config.toml
num_key_value_heads = 9
norm_eps = 1e-05
rope_theta = 42100.0
init = "normal"
init_std_up = 0.0194
warmup_steps = 123
schedule = "wsd"
max_seq_len = 1024
doc_mask = true
MLP neurons of a small language model. Each row is named by its layer, matrix (up: input weights) and neuron, and shows model dimensions 32-287. Each number is 500 + 40 x the weight over its row's rms, rounded and kept within 0 to 999. Numbers have three digits each.
After each neuron's rows, "fires after" lists the tokens most often just before its 100 highest values on Wikipedia text that the model never trained on; "fires in" lists the words (lower case) most often at its 100 highest values on Wikipedia text that the model never trained on.

L11.up1345:500566491468459437463441448493562437507450531505543504522548505470496483580557486609506474453420495452429508450580504495467546537534522521440532465558549540512487480510564582494546465447486447456438443503466459474532472545500553501498485499487474485537510551496551539507593512464428518536525493460515490511580520475444549507479516455586505483465499556472512531526497470542447539514456445494419499453468478520562481484448576499530542487510560529474435543431499498478530498487505462540450450507531497564523496475541473565478565455498508552516418506489484477497563542514490577518490455566513496521501459506532540502448562478502477451547495555550479465505563456524492565455561499480544425464504530502529409475459530454557582464529489498503502492497489513500418461517452532
fires after: " there", " to", " There", " part"
fires in: "were", "is", "are", "of", "create", "was"

L3.up582:495473455494450517421509482462505526409513504507511572509463441497578515442492549501486450474517536514467573440548498472539551541530561468445462552461523525481472484558539489507406494574455537514498452492519595445505514502444525551535518480569550476448513519493535531565489515449461434513459534519529488474530516568501411530512505420498501469474570485505473576534523480478435531522472514483520507504494561447552517513528520443498490453540479551529545444486516511570526458457484488454494498504479563526496483492517497491477472459469483482485578483509576528467451444451482481523551450512492473518519438478507564447491458513461570457479534450544510502516421491516589498544499478547497492532496485527568561565561546542497469452469491550489531533455500554503529553515395530
fires after: " the", " The", "The"
fires in: "album", "film", "song", "episode", "book"

L6.up538:431476430499492522423536502521479482465562491501522586536435528457460444428496530468376463507482560494515519473512566462493509471514473506549487511483532495558593471486402526447520501555529482477480531538519553413475603433485464529528414558494489535508563509465542539518480563493458525556462521616439447472559499535570558564505527531420467514562475492455496481492507434488538537495492484541548466496535568527468492480501524518539556527419512459480519467483571471508527428474441538469546480480525502511468493544522555489463495509552553444434590551443525529486490501459542538497528486428461566490528473511510591490489541539463538486494539483486481503461552450462478485488505562515429438443509471513513535519531539493453492449462461507498496521553454421462473523469499522
fires after: " the", " a", " The", "The"
fires in: "film", "book", "album", "novel", "work", "works"

L8.up414:535531471547479539476434545523488527459467558481496503523486486533543566515588488468501487455449505480534501593527458501495510489501498503502535534445524522489551493543587515482460415505454470507463482479487515484464463544480516475479518534513506505527464485516499517541490482499543433521497480498467513513459487542406450451463523442487568453548432495472468648498421528563500566444560456510597490542488513505508553511485533507459523519492440465504475504526459505449455442497548553456539413529493531493446483505575557573475523513467537489554496465475605517533460474509515472542439516518529510480471437628566521503519508555502507407560499491483443497455469494403449527524529452505423496511429503519490543470480488492521497518504478463481576505485488477489512526526459591
fires after: " of", " during", " in", " for", " to", " from"
fires in: "the"

L6.up916:419506508473524479476553514530516535521503535488528537513429467518443457562510514421482503422480547494540477518591551479548496512521510459477531521432464457466502463490514456440497523520555439529462564521478518461519491509490495559452515513472489481549533489436476515438539556517481498461524465547554542500380444519458454456504503487547524442440517453486487495499440576533502547527504458498539524446497451455485489523596529529500502446489516503488486423510546496518485488474456496478532454488529571433442538521512420555466478477502505522559499386461556524589573502456498489496520597445536535482490461561440589478581465551471466457426566465520469535523474520427520500480534513519503541542472510446473504529452477527526447401489462465572477451498574457506528574467498444
fires after: ",", ".", ":"
fires in: "the", "a", "with", "to", "an", "by"

L6.up1181:536507523489485482451404488510569518440473428505469544435496550523561488475532505540508523483487533500515500545501466542495528464523530438540502491503512460497466458535554560516464436509504518583515537446455462552529457460494480476512464424496479534470479492495479509429535528530480535528516542529417557463424476509529555467472545454480523438536470502526485591547468535558480491463543495495520555488501495523545489472412430502479498504580545536455548475446449535527442493464492512488521506490578517502533446541568479510475502432507433526535446531480491567508472518447485474457467493535517487546491512477532574510528548502462465485424505508501502461490531470473538491489463494393434563486496508547466509531486564474549520521495506492526520454473466497537439492419506556
fires after: " ", "-e", " \""
fires in: "0", "elected"

L8.up280:444431518525524491539499470459533491601526495579489464439395412558468465504475487412494523550497447495529521557433493508492497475539468498434471568458482527532516471466534511419529543508525491475474527446504486562479504532556489500484532506454527531423527444507441461488544454499478464500509540542547457541449487455458538456504518527455497544493481523550488482491571575495469578525497559565515536502534495427547535496438463458542495501502471519492503523572596483577483524491503504500548533484501530470488501439589508508531503531549593490553524536555526499528503532481504507479458482481563545484528534408474551502519542447490542611488525461527456491468489484530542450505500462495495562534491476470459538467525509438510511507527522370461458521549463504468524560484493448
fires after: " is", " as", " was", " most", ","
fires in: "a", "an", "of"

L3.up222:541507519509484491511463551472534520611523475559538551463502521460484572469462615502480576572475468451491551537531479495549547529511541549552557500509438426549513444516487446496501491498530450486481464399520511482472435431507506486435536476468585410522481471510456469523468430511478510561535440524505469539548500418482507553521470421514502510463506514554493468502429507477511436562437424511473497517509522524560512436494470429585507541459491531547482501505486492503502470484446500577472528550524495548543479526439507454470536537441529473554505475474513499513438521507504465557477494530495454419514545445525528490563484473506526558436525441465478569554541516492615486366519479466520466546480503525470448568466565531437532515509461442509503450478530516502545576495434499
fires after: " "
fires in: "2", "4", "3", "2nd", "6"

L8.up997:496467498434548501554408447448553472512507456433486528484510484503506450462525542530511584518492481560445491473445515488474497454398453442491542483488492458518525521485526448550516477554536447473545474503427456496481494451489516463433551513607496592519468461479570505513380526543502491500473420546439511487490453476485490509528574508516513465515565459483487499462472519533548510511469511483516453463509543508505575432485502579531498441559456500408523456472506502458496520491487538489493541470470540470531493522544537524595499529501538510504487482429548552459539507486493513476460539559445573463454448519473547520496429465516536428462434508559535488492531499521495524536552519579518517432485482494478499492508586453444498547487477544496466457530450541426487478467478443
fires after: " in", " went", "In", " to", " In", " into"
fires in: "the", "on"

L8.up1225:423486450528503569467523586420471457474453553481477479498538527570452460447507499501522455490497523471419464550457535530529455512514443532477528521477463569534495516477466442531480471489557539472529494568483519463470461471509498485506472498481576500511427546464462500466521515431401449486488541470540459479515469468529432426525503518432570540475469508493484448447541506521512513491491464528491483456498497427541529542550548446587480438491493527462449518538546478555524526412478463439510529490489480493516498499470496511547492500545565489522518506494556454536518465536529554467478530536488468533548470515478544520490466514433490474465483501502462523541551497532519504514533428521493539449504507423513527481511453582543548561451481495528459454490608517533544437501549428
fires after: " the", " is", " The", " was", " a", ","
fires in: "the", "known", "name", "as", "named", "official"

L8.up320:482525489416524570516532491485534497504543505509476474458482532505435535529580514565473542506400568590518521550507538484498524540509544472522490545510538518513488480560417474506522458472467529527447548517507528421467474480503495482450485591494578597529473501522484516516466551550463412511484478490508515492488586536511551518449487503482516450466573391535449481534501500529562540526531481507504523542524526503437549468474539527573477516523481511467517566531508472520536505474449527501514474508563478469482473454503525532512491527427505517478428462426567566487472469445537486451495555574538452467461478575576513553531524538583500496484513456496424599527482508567431515480530581530519414536488487521553501522463483484573531503518440462528456504578515538461538486537467588
fires after: " in", " during", " of", " During", " to"
fires in: "the", "to", "of"

L11.up944:485462479455449509536539458497602535499512478442512600505530500533530487460546472510522463492504505520466489477454523493485487472473521502568473448532478510492539521489533524437486438444492501546534517491506491535535503544522531546437533439552449547470514577516518486598500469471365514561563450490461507431509485440508533526477494455548484603499515480466536460514514517483486476504536540457444423457501448449548518459442518533469498491583451468547514535451503496526423547446475467440454467537546514453448493549420487462436547576467561386484491476517486519445523473484445499481502521455495522540464515468518476564506506494527437471509523526511495447482551424501532511517519544486556517432511471475466500512525513484488508509520504536430486529576410501530490534478522509
fires after: " it", " It", " which"
fires in: "was", "is", "s"

L6.up1006:505453468535561490502467462531525507535443497514496479479476477518548514465457517515468437367514519492536491536474471506409497560524505471473457560457500505440498451417528443528503514471591577490488524396536513508520472542481522448515512472486517472498457433526524495471546478481518485514432505571469528503485514515488533508560412561487490591533487527522481578533452490542450507457451443489424541469513454506493548451418542507533575483453572417553510461534515546530457488473515468516401482516506507500443482455498495490533494459459578466474518456515467487489472526496497534514574529475417567425496464512495515500468432543444434513470506459483509485554471483553422548398543522517535498503510544549501493506519463516408497515503479563519516481499451429500480500551503452
fires after: " ", " D", "\n", " |", " E"
fires in: "1", "0", "conservative", "egy"

L3.up645:469526560573492462512509467475438508445555488506503545427511486583521538523471540522478503416562522531535472482552474464567538485478497553430553440540495530494484488484455513492470552480507585507503424530503436486623544521551467519525528555527489493491482487472528477547450523471492491480485543514479497583499467473501569476590542537463412529495561542477506520438493537542474577531540522466628483461493518528464583478538482532527525507497471480489469476503533472546542465451470464475473556532549450532528484563427552464453568550508513443499491478464463455471492465518500465550577525539521500535531493458478507448459575500479499455443530482417508475529547469456554507554530493490443469512529580491557485469553508487470507510503460515475495482527477504466436567530509527
fires after: " the", " The", " second"
fires in: "series", "album", "song", "episode", "film", "show"

L6.up1025:556466522562474542483460489523523494514508408495523502494419516474465470482493490535449488472490595500422561549459484557540516550581486446554442514533446460571521600480544513542478483498534466551534513520500478487512484492525501485457455494466562613535571496523445532494421460559509505561511533579464487527512523510554465569506494507404480468449454467503533531458494500514444512548513467457506502507516554508552505517514484502565486497491490476479540427455437462475593508446498513485513536460517545493498491509460505500482553517469505473504490522529436436526460441493429475485526518495572560461457516496563540591454472535515451500418516663504528565518486408529479516424544506459487423455529592516547536497503504496546432528505567542489487535537494501503483453531494540
fires after: " ", " and"
fires in: "2", "0", "two", "2nd"

L3.up850:591546568475525533490473574500562413477480533521486520544499489536522510502479483465481526551480590453514496512505467476501570534504533457433532496474481486488519483500518487453481507541548484496508542435531461510556552503514562522538472499464609469484491436507451576514508494459647530549420540568474515543549498474498507568452504435539545599584457499448455498502541539519476513502425486501540515448450492488550479605476532548546514443559463454474546504460460455484477463473485528561551438497537507503449519557537468525551489518457492592525478447476550536553480444519542482471490558448538485569507496507449440538523534520514498506519468443462461463496536491422526576571525537475479478553528515473524521483569543538470491514426467562573556508442504543512462540443499461
fires after: ".", " due", ",", " end"
fires in: "of", "to", "however", "although", "but", "despite"

L6.up114:541450499486523581470467623509488443577529501488512507520444533574493447539526515508493448524515473483447457493508522537558468538528567505505464444461523438517509527504490519447403536422495425529487485444512581502471487516496533482495558531559473545505529386453507472509560539499470508524494525587441419516480525497505460464455459402550421543513491474517487499494538535525466497528489553473532463494444537429440449456483507534502488511508482470488508468541540419433460492459435447529489481552500462509458553433525512522580435427489510462538426517511491517497451514428480497486485528451557493490521499476521492520537485520489576527482522489552448535456483468443467492442512566493491492542458503559519478612458550530501530538545444466545507539568531516455489515444539462
fires after: ",", ".", "ru", " the"
fires in: "however", "but", "destruction"

L8.up1:503452551495496498516450481555449550517496456578503551418496475477544451461503508420519487549445525497482445598447508544517436435563469460538503493506481495477485462555493474525470535468545543521503512498537453502466510435498512559506519485493425543537451472513546514523447499488467476515479546592523434425530481498467483523444565513526532503473484555500497552497546482451546555537507459504494462549499496479416462486455502454488397488389453449493536453527494540422491540558550522513512449517491521538501477554476492393547595503532531497527541429478451478560503492486529510518440496487560496440502433516511503410511562451484505446577452512478483504458486449455537470490530515503554482542453519500511495503466487530441528587483559518546458479528493495514471412495532552
fires after: " on", " to", " from", " On", " E"
fires in: "the"

L8.up752:488480544510451383503461562495499512512492578455493573517515529489509548476554503526520463480535475449525516508453434513479545467488529513571482441519528487438495556614549524453500518507469415500517552576444552439529485463455584489479555446499509588510581518491447542496505512512497475484434509537518496556520503462459483483474500486564441370483596543474527583412533486531587500452506476445513491531469524483480546479468481502494535437545528582446483500392491482490474505503529521501507414486502524531484500483559513506512504505442474462464462481547532473488526539473478512479501460449578553537489538477514453537499484560534451475573491480485479480545450473498426499504544492519472465470481515545472532510500566504496516546466487506470487491452475606550493497483487545
fires after: " which", " that", " it", " have", " had"
fires in: "was", "been", "were", "are"